Weights of a small GPT-style language model, trained from scratch on English Wikipedia.
Size: 13 layers, width 256, 8 heads of 32, MLP 512 SwiGLU, vocabulary 2489, 9.84M parameters.
Architecture: RMSNorm after each block, rotary positions, untied embeddings, capped logits.
MLP neurons of a small language model. Each row is named by its layer, matrix (gate and up: input weights) and neuron, and shows model dimensions 0-127. Each number is 500 + 50 x the weight over its row's rms, rounded and kept within 0 to 999. Numbers have three digits each. A neuron's up and down rows have the sign that makes its largest values positive.
A block is one neuron, or neurons of one layer that tend to fire together. Before each block is what it responds to, as a language model described it from the Wikipedia text at the highest values.

Tokens closing a cell or field in tables, infoboxes and census lists, such as ")" or "%" before a "|" and "Class: " in taxoboxes, plus scattered word endings like "ic" in picture.
L7.gate85:545447526449481583492515485515585457483456591465467422464555484569522568527551473415427440452478571446516592485503463414528447535461540434510576413509587505560510472529538488500442420515560488558481518527551489434438512535514489492465505589519557451491479606533479525441497422551433479496530452581458511440511385478515454436536509457576526492498448501505456543443520491555423473485499
L7.up85:564513496515524500494482462451484532504403502494509416530389429471498470436507511457557519482513533459556469474571524504476501510535450436558489433483469493447538475443523477504565500524451534531453510562499477491560509489479488603485571529438495489517489528379482461518545482497381481507488483526462389491538545425556536515444445478601589549545502420418637468446455556379466513498433
L7.gate139:576476521493525559515537461549513496434418506387477490530467477463408482556489511455463543471582556530496552508538501454429544583426481582454455461468521443515461557523505483523481579540471582545452544474469483533564649548529498478396372440577483524505547499455463546536508567391509480614481497384556499518527513418529534466536429491557556476553491379497595543513547540430483465529563
L7.up139:488477508537537512516498517508407481516426446475540450467473466424515440474601558488478527490462530385499492492539477532444453622505530510460422495566475427505577481493530454516575515418533445522611416458550475502546473559541417538474442506528466532457572486483467457507495555414455495500410543509467515527469553560415417542451511593474556475501551422524485455512519538479445426464495
L7.gate235:551521466555481518436505630488529454502551489439519517332545490405502530546517421550491481560473488462452506532563395473479514465426485534603386488511615506546544522512443450489527443589440497537491446439442476491488538510566410512531498475526473483552520564521523471593532522492432563526534531507571520541465489376395489456544459402489462475508501430499523513510546515413494393435507
L7.up235:517510448526489547454463593438447438505600502502529535481493534411526576423589395540496491523517551493519546469469410402531471453477497564570441486506538523491585503471496396459464420414564513513505447437466477487433495442470439551575420495492472464566491496517527436566538495411400523587509446491558545530454553483439489513525410401496524497501475406509472509506504505500396475536483
L7.gate248:484553473495459593452532476480541408447523524449476462473453575445412483478464445482575514522569542529457463558409508464520419451476498445522459380492593467607505553603433512459468566567457443524579583525471411468496492561495470536457514544508430525545504547555442584396538469403490482502548574478443536567548483508489486470521479495475505485486551469509518528387537464512445521479514
L7.up248:593439501519575547407483535596638496467520526454539474549510435511495460486522504540502462510550414456462615488498423526586537428503509469491489514575526454438515540487468555457472516508473523541568490446517470398464521523467497543400455580517480540528514474503521419475498497472471499476563466509484493549506538460466493599518527452430567482429452537508415534526566588462406527485504
L7.gate298:484446489556541536472464495508540579540511557472489565558492477554432482434444414508548427410497459486461551468411458426563622491459493482534436420467556434499450531488503599441544515515538525520495520502508434475545542499440421552493467484503454520505509477592507438618524510512436511471480549540510511541479633521468474461515477408590508374496511525454546555475475514516523524389509
L7.up298:557530472585505491513448520485504568581504491497549479606507538420372538415415433517414456484599521422516548475498525463500507585508527511496492488478495545461501530483453514570504516533432517535532454521530457493494503468520433525518446469503533539489511489537461456502520501340494487415512568601479576573530521572520382492553445427495445512577573432501455528508479510425489517483440
L7.gate340:562512471545578553417607482532559489482481530459561447519596500500451444469446445523496434438505488461478541454467400491585454520433468413464474446533491439495531616558427630480462520582496558555474552511528485437478610433468477611472496528496473487462436500593551524422441535421450508450478532478531547435616444539591485516605464425536543478440515482504464509494601453456434492526514
L7.up340:499483482461505477463559539513481464569406577457470507454551470507565479495468494475494457443543509460540493527526527507536436506510419460409543508478436571501513507533510583634490480474483480468514563503543555545473514576503482496557528455486530501443530471533477402580571467473432479437507478504485488465488520537623439493518529500595525488437495432387527514495578506434559453443530
L7.gate373:511466460552513539440496408525619433432494524497500432482490475417460495534487502480546565526507454467383577504479508535508441450443524457466500494511628510520424537483374514460476536514477525532508507444486502486522484565458445555538472479509483547503468582557550464529526508449439567609581559507519537531534506556569496540550455418535541467476502449513372555502515524490491492485513
L7.up373:425534482471441503465520522465450459473537527467520527528467496508532525502513417483513495489452435549552660482425527370587430542524491472435488498550579432473522515508479492525495487532515546513519471547509473445536472468444407539453520431338444550468453513560509501531569436468485558569532535502482549535533558486490458476513301486524524515520556554454495463510590409526521444534444
L7.gate382:490427467364541562450458497511594550419429459415535542521510528562523451472521422467562387480456527497495530463416478579461495509464437530518527469576575492617399487461403496539417532474439624543516561490515497479513538520557483640443473487568434490569579458613640447524465547575475551515500511561528548504533468477453537513546399580522572428550521554520464526527432433458518473493583
L7.up382:531495504429437537478466563510422521490491512487574501431414418559464493460518475514548457509404472493541568490500389599550386547518589529536508417488533511542359491464534486530519496508427473462522497407475480474511442563456427519556401483462535500428624518608579507484463432487398599446503522478457546521499566542573458540599449451563466435499528478510399546544502512423520442417483

Closing == or === markers ending wiki section headings like "Early life" or "Location", plus weaker hits on time prepositions such as after, during, until.
L4.gate153:489454390549511515506480454505569405512477589406467446498508484521489425515481489491501453519474498479457469545534499498501575604486539441493486393456568395438526480487448612425405474544545495522386436470546541445478529423501468457503465553571404406615526465510544479488555505491490496533500511448462475512454528508505441434428442482555452472483550568497455500485472510560494532563583
L4.up153:491443476558586499477531455495541473573495584525450529530456499441496480500492510501521528433459566545558561411604495528437468564503479569512468491535489414519546508476421544576506577498557492465427534431548504504462536453506514490445469537520427431592499528443516437502533561449497608476637469485492438512518430455488443471458431512480418472476484539473568516544538522531558482530598
L4.gate206:519489547475638517490557452578551513470512523489531482508542601527476534528573456530564422446487427651417546457576452429488531455514448432459403518472536475402452513536498462548507534574536498522542414465524538519458512484549540479539554550493428455520437452517490488546536512456528486509473531576476464516568448463487580472492541503429574517403513422492535520367471521559422551414576
L4.up206:643491410553590559559491484553518480474523691491528519439467512530539448461562396458474477457500499424579512520475502474550506533470447536476559448507450442490577511592427507427519462517497455592451483540483509529499487486475505571506447361464487492472531535587456443345525468442500469468493504464493515571571531614477473558502580552526532557449530518533469470534500421531514529494428
L4.gate218:453427425465531539395587453536520469340506514469477476479527549463409445511429503486518509450584444515436543442424515416456531479425493506578534472460547496502435505513440506451458486711509571626418487573482540494433525494586502464456510545599476460525505481469533584507446501419493506570497553540573462499391466473457464490453512430557482499452519499458571532486579479464501577477523
L4.up218:491375406432602497518587544538494455441433552530471385530480487471447443476479448491456436479524449498396530479444424465431507498516439593444573561378511461485527446403502515471433440547429495547391480518529509562385455565550498512533442528491474463513492548448509566530480462464506450507407515487461442540545540511421490540487506508512503494531496524436496430467501468460562558525515
L4.gate231:436452534472545619402498475597521507477470550427485484526547557542426386462461536509474440523452564485422513520437590509519508468429524503540507473432481542484424607529507506494564539554547443570335451564496461538474514524470549469431538463467545438478365563546449505435418510469502510473470494522617559498484475451492531473496487496555508534467514580511502501537558463487457535447433
L4.up231:506583557502581590412539435507547485443423539536530486358533446459590465518548460505462462511574542516414523498469574486513542467527525481508559573461540516458510594557475587477507412528458506517528445478521470533507516507512426504490479438553544466528527480433546615445458451413519502543515506478584500548557481664415404428493497495461572444497535531519512535443663476468476543458464
L4.gate261:471501554503490482445535409505571466442550578503452416454524580432415519493540455520548524480559423575459449479481459507489438533454510480591477470507572421604540479517426459477470488542555502559491429533514568499479538498452405503540496527528469597531484511455434540477434476418562452477558460474546497452402500357466585528506475484431481565514470507439564474532544480517498506536474
L4.up261:502581460486526570512520430532435366522517506498546567472471419540624532442447432494532488374490531532606429598516551540509479492508577549508514467423464633426536429508586610416440441569578568474465543563531547525573599474435502497486464403493531445529511502489443516558497499412464500490475496504531516562490419639494498551475551507473464589448502588529536517415499471482469482447508
L4.gate366:485513528528494528510586485486516440455542543549501528516524508499436511445518500502567486570552442506511464488489401436526527529484488491543480569563553587511528533492475616434486479645582512504399501592528526488526525473589407523516464551530540551432529424516554495449453530497519458524642531499479454606539477440480407539522477435435473506505529449477485514490580562532479514485521
L4.up366:486368626443469544536480405457467463532584521534452595461590528547483552415510477454519456471532523480482514494550471474473458557507460478534588586559564556466511466489429593428500467558521457459458521557466481490462520475621471511448444516478432504460492443446516520382478584535503457531538522489478467559489542479473473490493468473539466476475491502556467535540552485522503513487498
L4.gate455:498555492530490565497541472558488501465533529426495480538480503495512454536481502473603467534445460485376635420444397519530454519493502513447483399427487392604513522584494527569403519505548511509477498499503486408506494419469471536485462537550468463429588434525520538425462537534527478510471646516513527507533476509474518394560553416494500503415482502577524503482584648494444517565508
L4.up455:400482511385492554466450426505499487486504528463540471511425492405513474480503452439545442455504462493371581504497520512475509518476463608545478516482532444525575494505523542566474529368531430455421490488529616502589520456522494496440473482518502511427497429507535492461514528468514527517509532584556510415508539486468483482452458572502418532541534491569539494547521547500491429413497
L4.gate502:613471544525493475530600478536484596470456531426469559539563506492446439422483506428570459522505444549481463500552493499524531507467504461487497523542468472349487493479475517473517466490495536597490457485558429445472421541464487492419545547430463602499432431464491543546550529444550463489534506369554448477565522355491503490545483464590516481545523408489495555418471543452514567544480
L4.up502:552445478502579549525440515479556570481509511485524538545546466521461440420527527519511356496443479506505441533434407548519543471563419562501438537532477378454469484448476499484507423547499625471428565658523483519559565484538503489504513559473552520544516439560411555556436556473489520476578472401429510459523477456518506535431342542607498481500484471470416512489558545505483532547479

Newlines, sentence ends, list dashes, table pipes, and role nouns (writer, actress, outfielder) right before a new name or subject in biographies.
L7.gate40:478450479511502573504524501535501609438564452455462589496506520528519498412461368572619504554399505486450499568410519472514487401445456460518507595473471452420473548499411493548471554497475510528550438565556427460609480507579566424513390554493552573476359532573508422508471485459579510391539459448490572492543596519475493565605503483465471527527432425512548518475515516420507504476448
L7.up40:533477503389560583513566575520509476546489517509502526468359564513487507480531432420538589461549582470561536501522433524508470505514478533443507435596486627571559487536596404614472442523491536561544476504452486514472543462460509506558527562460466505488462417509488567618431460481444476501523461559468584444624566508462441477483504456579550463552415486480457460473540547562544511509535
L7.gate41:526450413485524452548543527532574490466494487461448468464559523523534442485486473600579539517477510509491536506557495446456426419440485459523486562498483435500431519431465351479482461494502510542565417540622489444535575531547433433545461581455499580557474521487591472561485502403550578508519508444588467445551426446509453552530538411479563486472481487477590491496516469447529499451480
L7.up41:465589509523514488478556468593509548469522469505527482431481415471486487477506394560528525447488580428514469556428484526544535462485470573558611517440526433457601519575449447477539459483516545491471465444511575444479487455509520450609513593500539497520452495566506541493552538601469545505505551510422508516533424545355416502534446446521557499441453473598495499457484538468532475456493
L7.gate150:572469567515458494581582520509596500482501480500538480456545528465417498501552459486582454538421489489464543516451462513487464472490468384480441497444493456609496480606480466518498464534480585506467512598462487483485569479501527534529556544484522499542422475431634456569537479508531419518593584519586457461504491486409493426510597451501493478512535507532479511502476529415518584504502
L7.up150:521505442514500453555503511556562450537503530528505424470443434468522555485522484441580540469519420399552500477502493414532533527496492484446441421503524508557443491434564540499616533550436548451529534496523460470519491415514526508499520477501520461507372478513522534497543516439582456501363558544485497482509572572481535536506457500580549539514512460486564489517580536450553428454526
L7.gate168:449408436552517509439537515521491507524579452545520583399555510449438454571440383559521525507528544505482437507582476419472500440465494419478461566476483546521521620504530463556510447537527497535495474447560484495411603515612518411464452551510516598489443485465440476579515486439550467528521557428567566515455528420344526438490522508500524492481507462569472542493542606474552485463476
L7.up168:487432454473520476495587410509483485446462478478495513444485512528534525553458473439569605518536444492391495507541451515594438572507495601489474527443422555477496604488458427546460435457544592482594531515582436428434541496447580559485578511491505542599460412525560532513538533539512470499459440538463509512551501508513495491624485518496546461486630531519509497487466496496526458522494
L7.gate183:573445538537547525603456481488497561452506576481595525519467464480519498403541420492519488596483428477463454580571470484467552512448512577535503527498590456486511485538445455409589556557588552582409432544462506483490527530547439492489530534537465521575601535618492404598483570496534482446522475458556510443482500434453549555509570487556591487506554372503437543465514534459498440431516
L7.up183:683403391478529493506488505487517522480630510507472606436473492487511424492536425565433489579464518437513441559538515493467513462475440567528555495498509441500576507527492478469488531525521490573353506551535528454474482532627480521514475547543528544451574563571485412570528529517471405378522465451446544469527557508362562550488491398597621521543524430562542504540591501537453436532548
L7.gate255:492467462581479473627571466511556535472524464422571493523480503484483415514467490533525614596414476494514490496417457357475442492444486532523455570476478533491410523540410429482511524460543471500458528613603483444588550474546521474445494530518513586531371476486505420533434532312630481466573519485576521448535447465520521540480492397550562534582531501476554483497508489468576449497500
L7.up255:522470493513545457582508558606516488533484484463501472481496531534465538525492491581597551508450537394545515492408451453480483474470467526466417578530567504543509548569517396547474453461495520576502532574631503422542496489588532488469541658526573438530445506426573474461450519473599465505502516510511454517573341529431535522517457477530562531570524568533600459486484566509597594502525
L7.gate315:529389504559509482484507514479567545484502494510540557548499492392535467512488559454543525561501454489509515441512502482556584520503513522429485588500553475452432577512400496450447546537510521552497646535409423503490514504539464459493546467549418511562411439630541472479495511457548562510504439520589459457466521549436487494482430525475509487472493488515492536551474446535561535470489
L7.up315:578474373547534462520433564572539518623556463499456537481471598527510478513522376517564464493503562445590541541365493497467519444490511491421520482550514410479518462510421363479503428484492543507480498531535547435420496523458557502490443453495576506533544458476505530520490461510566583489540529509442514501554561469531534523553574490488479501531505524431503469463560589527552539496469
L7.gate501:504486430422520649442520554489539395505556518513554437485513506542413510546488427551475519503475509499464515530467507501430519495500475531515441457429547532485436519463493440504511472435546530503441544551511454508525589476572608522544559458531502418516495500595563537503409557493500523445569526410464417446549437507485458509439603475513427493514404513479431514479547538449459564528489
L7.up501:583418525415592545531478452562486445556402460482549419525537413494509532418523438502471546436555520435526419483516471487443503455491430506512512526509445473488510501453468518471436449490473553545497467504518496554499499500523497535543522524441514520482459568509500488515527510365503516475470424443484537441471533466531597529387520454465476505500439627517523508573529480498457583488461

Mainly the % in ±% or %± headers of election and census tables and blank table cells; weaker on mid-word fragments like Urug-u-ay, inc-or-porating.
L2.gate71:483486514469568543479456536469540507511583515542481414503555530523524441519504471504504447471476495496479515467435457486500467484451492417499503506499466531553558525494607480494433594514563557479460501499583403491467504457546543519536507419620507491446537551506624504481477460543450431472574519450487517524554571510583508505521548427520523529432415557468492468466531458566492463489574
L2.up71:526487491648537482464453525416573584556602487508449512528511471508476565548385467512519471480560530542597544495466526584455467510500578479556422467564470518476555445533541461461520513496419527547601452513505480498365496484559492507418469534486453435453506477433555582556495486486467404516443464547581422530593512577526514438516507517548551522536531536467416489479548467446491561526449

Line break or separator right after the closing pipe of a Wikipedia table header row, e.g. after | Season | Level |; weaker on scattered prose tokens like "is a" and "93% ".
L4.gate7:552491406507626464535483435444512558498439533342477484487573516524473442516410458432480515466507537484523604470503411464470559587491495421511588359415489482521559548480446516483546523573522622534444526544490494453485580510430483464478544578429455486514416541484492485478438537448467459515568535458606493453441420507553486450436489434448436497530429495484508524486473505512419454495479
L4.up7:455499517473587439499467426438482507485414485506543527437460470545502481547446447450462543542549464537503497428528504483498443644471547417492522408468505513427510549459510475430596549502515579505479468511418448494499531506437465483368517556412474488467462530474542469487420522457520481548482531380624474516469461514511441455468525468494431465463466538563448482530460557503447389509429
L4.gate108:486459482468560568584537543521520498498544543455415371521529529532437464561434451510583520515480499470497495462509438543541478337445466498499568445490531504538469533560487520464401402548533520507475460621586439552529582462499605410440486505462461526547497525554580544533519500547493420555533602521575511551412457451518436459563525446524501496529486507502466527450495601495570499501603
L4.up108:633451478494461591619535518504431559529479488433486497551506471497545503475396458436453500503445469471423475494468495473540487471505473540553485394649500524590496433603476494534491496470523501537588535523497347490571415508459506436434421501455457476446504480566470526480490573538488453562384495458564521465424460514517464542556515446483516448512442505552494465487527522526564475464522
L4.gate313:517495412454530603488508454469443550501473554490461439522523491566430543532508477560554488436480435570478477487492489509541590465455506509505471495513483428531496557549522473491444500563523639489498432577532526432524566428476607510460443533488502525556485524504518531571552503417533454567507536496468415467476505461560402466539510356482529585423553518415516529495466489441480532489652
L4.up313:538542447391549538586490500400403584529450524443455453585551474603505629607506460522474500472478499577514439473511479508579562484510496534556501523534488529542508494523546467508538540510424483496455493520479515504478459462464542609452435452451531496461485523540463514493523429557525449531434509554430448433504482456557401485566429414394583506519482528510512501523494472497534492439582
L4.gate385:508480477538492551406549519422537450519521485331399472525515474476434473510481485609485499454469559511464378497474502562445585438480418514546477393562518439582502517454490535511459538481402574509494526508484448519534574408483659566455423540531483516502491593418495489470472534447482371510557540457433519581480549445658468450500494425488454528517528542494567567444472408470480502489515
L4.up385:608480513481492495566491507455496510485488552427441543513538501585587549478449377555468472543439514498550519533417496550478482455448592434523454500538478548516549535532485471528545490510574558552491410493517485486618530451516584512483455526525531554510500535492485466513531508465432518445409494486550424425512477382510462572510446428528513513537436502525486528480511480521552462427653
L4.gate415:532483555551528534429486482456600568466529467409562409585571469466413508549464461554515535536508516572383438400488504497532543485402479440503556493575526514477445497525485425567504517403538514567514498491531486480550571490502531587476491424496438553523497519539483446515547530473520409498548494444527471480532473412463546446553418378534468566539514575449499547522551455494505523571539
L4.up415:564513397577511427522437457501427573480456464475475419405426502447462432581547379543460408482449438464518431542455462569423556507517475541506368417489462483497532523473528625412516544506527557525491471467505447483489595581531424527579515526453571573442484523507561543560450556479446466481485550504498482546530499507459482547477503425551476554478554531506446448562518456497554504596471
L4.gate446:468498522435563485553479508485555455505500562443531483516523497473450482538480510527489522497447486551482466452472397386525516500508460547547495484565501436529468590515605471495432461547512508604484500459467516450537545503470478476477597435511442451488472568531620478534445556435520413520468561498516445448473459421537452495492527500568510517446503460486484558525507537519424505509454
L4.up446:584424451559608505452544524456509526480581531430455551502475500518495417471517427534502468420557480503408519429440453553513556645524444523424473493497444395462548538483504499490420498533510510581480513498501460515583545508369465497563459463449607475464381474508414429460358458537460364594553524532474438532511444431540509522490431415497505518513464562503487457494538504524505489565520
L4.gate473:469514598522434499460504553497500419476554493449442486534506635565456547526530465517543652505419477471489563508476534584509558463445506494535554422495565496542518529594391424452553499475557527590514577491530504510592554478514584591452521502538383507508446526459507471444616594462473503563491551521503556449427515435541529431504449431519446411454588528489458504488440503530514520503553
L4.up473:493502502529583455478421470540441435513516504498387575555444585605505516530493412485488419534433524415550547585518459501506640581471459466502564394555558538506554513532520479489506474507516568556528528429433493460463503501502473518481463416512625553547469497492509443405492541472355555543469486520485504570469540452485483632494497501538513477497602489469465461483514446540469449442504
L4.gate508:560478516410552484509519447437510429430564455393446484495527448461448471508575459491502489530523453558489518516527497472429622559386492494449466418516560436576519507479494517499475505487479499447442553517525533519454657583544597498471468589523424446541501485485541537492470483504454510505453483466395484449516430423521566458558515591456441552518502480539422512508530448442428501562564
L4.up508:540466592550484482489445474507499502534529468435487504553586560560508482516439610512505558461486555463597463568488447479476408454379494470437468472512445491592480504488468471419525583531572505561554466513466519535637512515525517526549507519462548509424520501498493427584485467454471578433570487517474516557527498439496553436585493451573456446510518633505493531514471450607451573414567

Fires on paragraph breaks after a finished sentence, mostly in biographies before new sections or paragraphs, and on the first three digits of years such as 200, 198, 197 in dates and tables.
L2.gate333:482438510455502467533588488582526537483495454517461560386540578493409512543544474560515555490517476457561500492565492398514507443401471488486472483550421464471496478556408519513479457537515625545400397521479503420470574511528566442501465468515554539471548468586613472557393459439463463543513533488625516462460493482537535559471512444620497595455547450459520437469519506568504493495435
L2.up333:575453538473511594468535498494504601519530517491516546434480508534585457510509486521486427511543524519455467473411527540515548394519421487445584570520564494456588528593357533446582514460490550542485457543467438402469578498515503449524569583460502511573455506596476582555510546448485438482464529548600514467491463488472470533408496531467547500458511495482392521486530476476555496507517

Prepositions and verbs in Wikipedia prose that directly introduce a following noun phrase, such as of, during, in, following, released.
L7.gate76:485530541489518516516507601516496491543497610479548483508540493384370479592501411439541538462483492429488471563524387390451506541479520578517449557496507444512472542500374552439508446533487537457446536513566550494411515480646532446491472437467531473562390540466527442549510583521585528515568588531435442508549460508527514579480520454512532420500561514513494485531535521550543520451495
L7.up76:508542483573456544473518476471490512475474550498542453645498465517371517551445471387527493469491480470446452463582618448480452487497465506603475425467421478567481510503497511466438480488525452468490570413532537551569482471522594491534468415513459456639471564572589481472560553528503438554509564487505452517577425527498457456540453524470478465460528469476542495530517497496568500420492
L7.gate77:476478416485487490442474455503556537485545421512626458517497473486458484522448601465470507560474432484364502442529549427551495516466350495568503545506484399533469542471423472450502522582515524445503558582575527482519558566562519498523456516494472542554471526475591570482518553481603578488593473592504604478543517516484460516460487481509559470470556484510539518545495487528561537518479
L7.up77:582412504551431449477524585428495557447522458502603483501526508532559525546544443534536540499474492499418540508577489414574544451508475498612437470521462536542478494557525558506534417397555515498562490423421587477570607480436470535415446414435514606514379577507496468516513574498557408500536521475520529474517520436463498443457487499432508540406457470553488462519528592546486437584501
L7.gate89:532549367428503478546608429465494501512439547524448574487552519481521516520479556470471490550524494461588557614466529577572525581518505420500492539529537496541490511547495498529483581521542443553461567524502465527426566456483436522467510485524541460455531544549477540601480622548451431552521438533513442507548503498561539430528536491502528508463452563560602473494421547501534483556516
L7.up89:447571498490488468470458362442469498460526494500569526552478453434473504466434565415502509491523476569582525466553466437390443471478559536559516483520499430427486464546507576435439554439517455452516502442549533603561528492489505475558546517589559624479488519535515520528383514470543567485480433535461437518530486497536585455509513448528460491489498515533549520503472493521421494459564
L7.gate208:502486519455501529404501481496575555483505536485506363532457491508364533512515493556495567495530491438416469523501510465509508472485468434574426520396589437547454556522457516500511509442468515528468536544514493579417540418610559546479516518456467531520473549537507520541531506429533515514561532561481416403511474474478499430506483444518441466523525645522539507523520440431449450472484
L7.up208:463485581465537489435475495498504435547445491574522553505489472597483488663500551493428483442479544478611524385436459507470493476572495486508415495485535437647496541485566520428508503541522566540467543548426503538418532426563538512518553499406533553528475571423443495520499552488462598469533479524409483503442376518565490541494486552488513500525484512490515469519555468590518474466466
L7.gate215:554474491426486508539488489486508529512578496553512581463496534508447507517507463511521519546518505554535479506518484473441560459551451423427520484467527435553566586510452548499522471494422516451409573555511516472483505351515531481425553516488401461512560694489458538558423530433481551513499498576537467536523424549531497473477538490472513398463487571523560491481460443535524513523515
L7.up215:496487459438554561399503474467500554516519534484408413495561564483479487495497521481500399649495558487438503451546468469519544446512457520531465561479427501613493520562519472619487434488498571444446538489556518531536537518515459532505509480465464504519389483464471588498465504473357549477566438553522459473492424456522521512527435480560502507477553510557502476380432529510501546445477
L7.gate384:585490542521522442434596528484480404510521574467499487413420524477488545502511575531527488443451443519527506465527466504516485489476403492514535491562519469558414556511439416422411518545480537566469611461531490455598505456603573460439557536542599414530507506559467508605467510521429514489440479503466528476502464479565482512501491524501461489592461578570498463438435548472503552508575
L7.up384:556482423593562522577563449516476430520491573507526552463478461546502480518434474509498414511509456431472572492549491480588396487454561440538521469543515460502501534469484533405425502521435580513522520513549384549458514563489558546454457560545476554565404494640514507488396642481488394526491439484482516543483506530493533567514454572503421412459562462473454515515494484590484510555562
L7.gate389:516643514500483499484459441480549451525500589514562426509596494474439481495491510506450481432458471484496474533553512561482500566466447475553441480551464508506487484521541493441502566521605499493482509524500550351541547451567470437499475547488493537581440475493442412551487460502536429592543458593558469525489490481488408459415396533549434527517419528550527521488479541455537487450542
L7.up389:471568501429513516522519528491410523569474522523516443407539459506527578551465502402469501403487483534504526576487495486511511581536476512536509501434510509611513528538473578604513420531542635464524528473461511544449452509524523451391533522449522467546450602486507409619411518458554488495640525506500458423514409544544523502503558537500522477533436484449427482457474553483550496413567
L7.gate405:490469432482470591550490545458518468525498423452481482495534449458446502461533531403547585546505562465454513590564525496453560502523473417538427466446513494556418510456547568525461447586525551515492423527583520546473526490513553528575510503621432541480517463548540566502558560494482376528551578494468507555549406493500413428403391497492512487581436508450443514515441603447533435452490
L7.up405:497492484474496533444495500473551504447517494447465502513560550461616434529513486463450569507545565543464463463450580474506491446520547553519438564512401483436534480567550507520485554382468532561594571501480550493591482521487511515539453477481528390492498467574402571543479578439488518423507490544547633486464400507502522589507542497523547506474488507435467476486529539499470545434529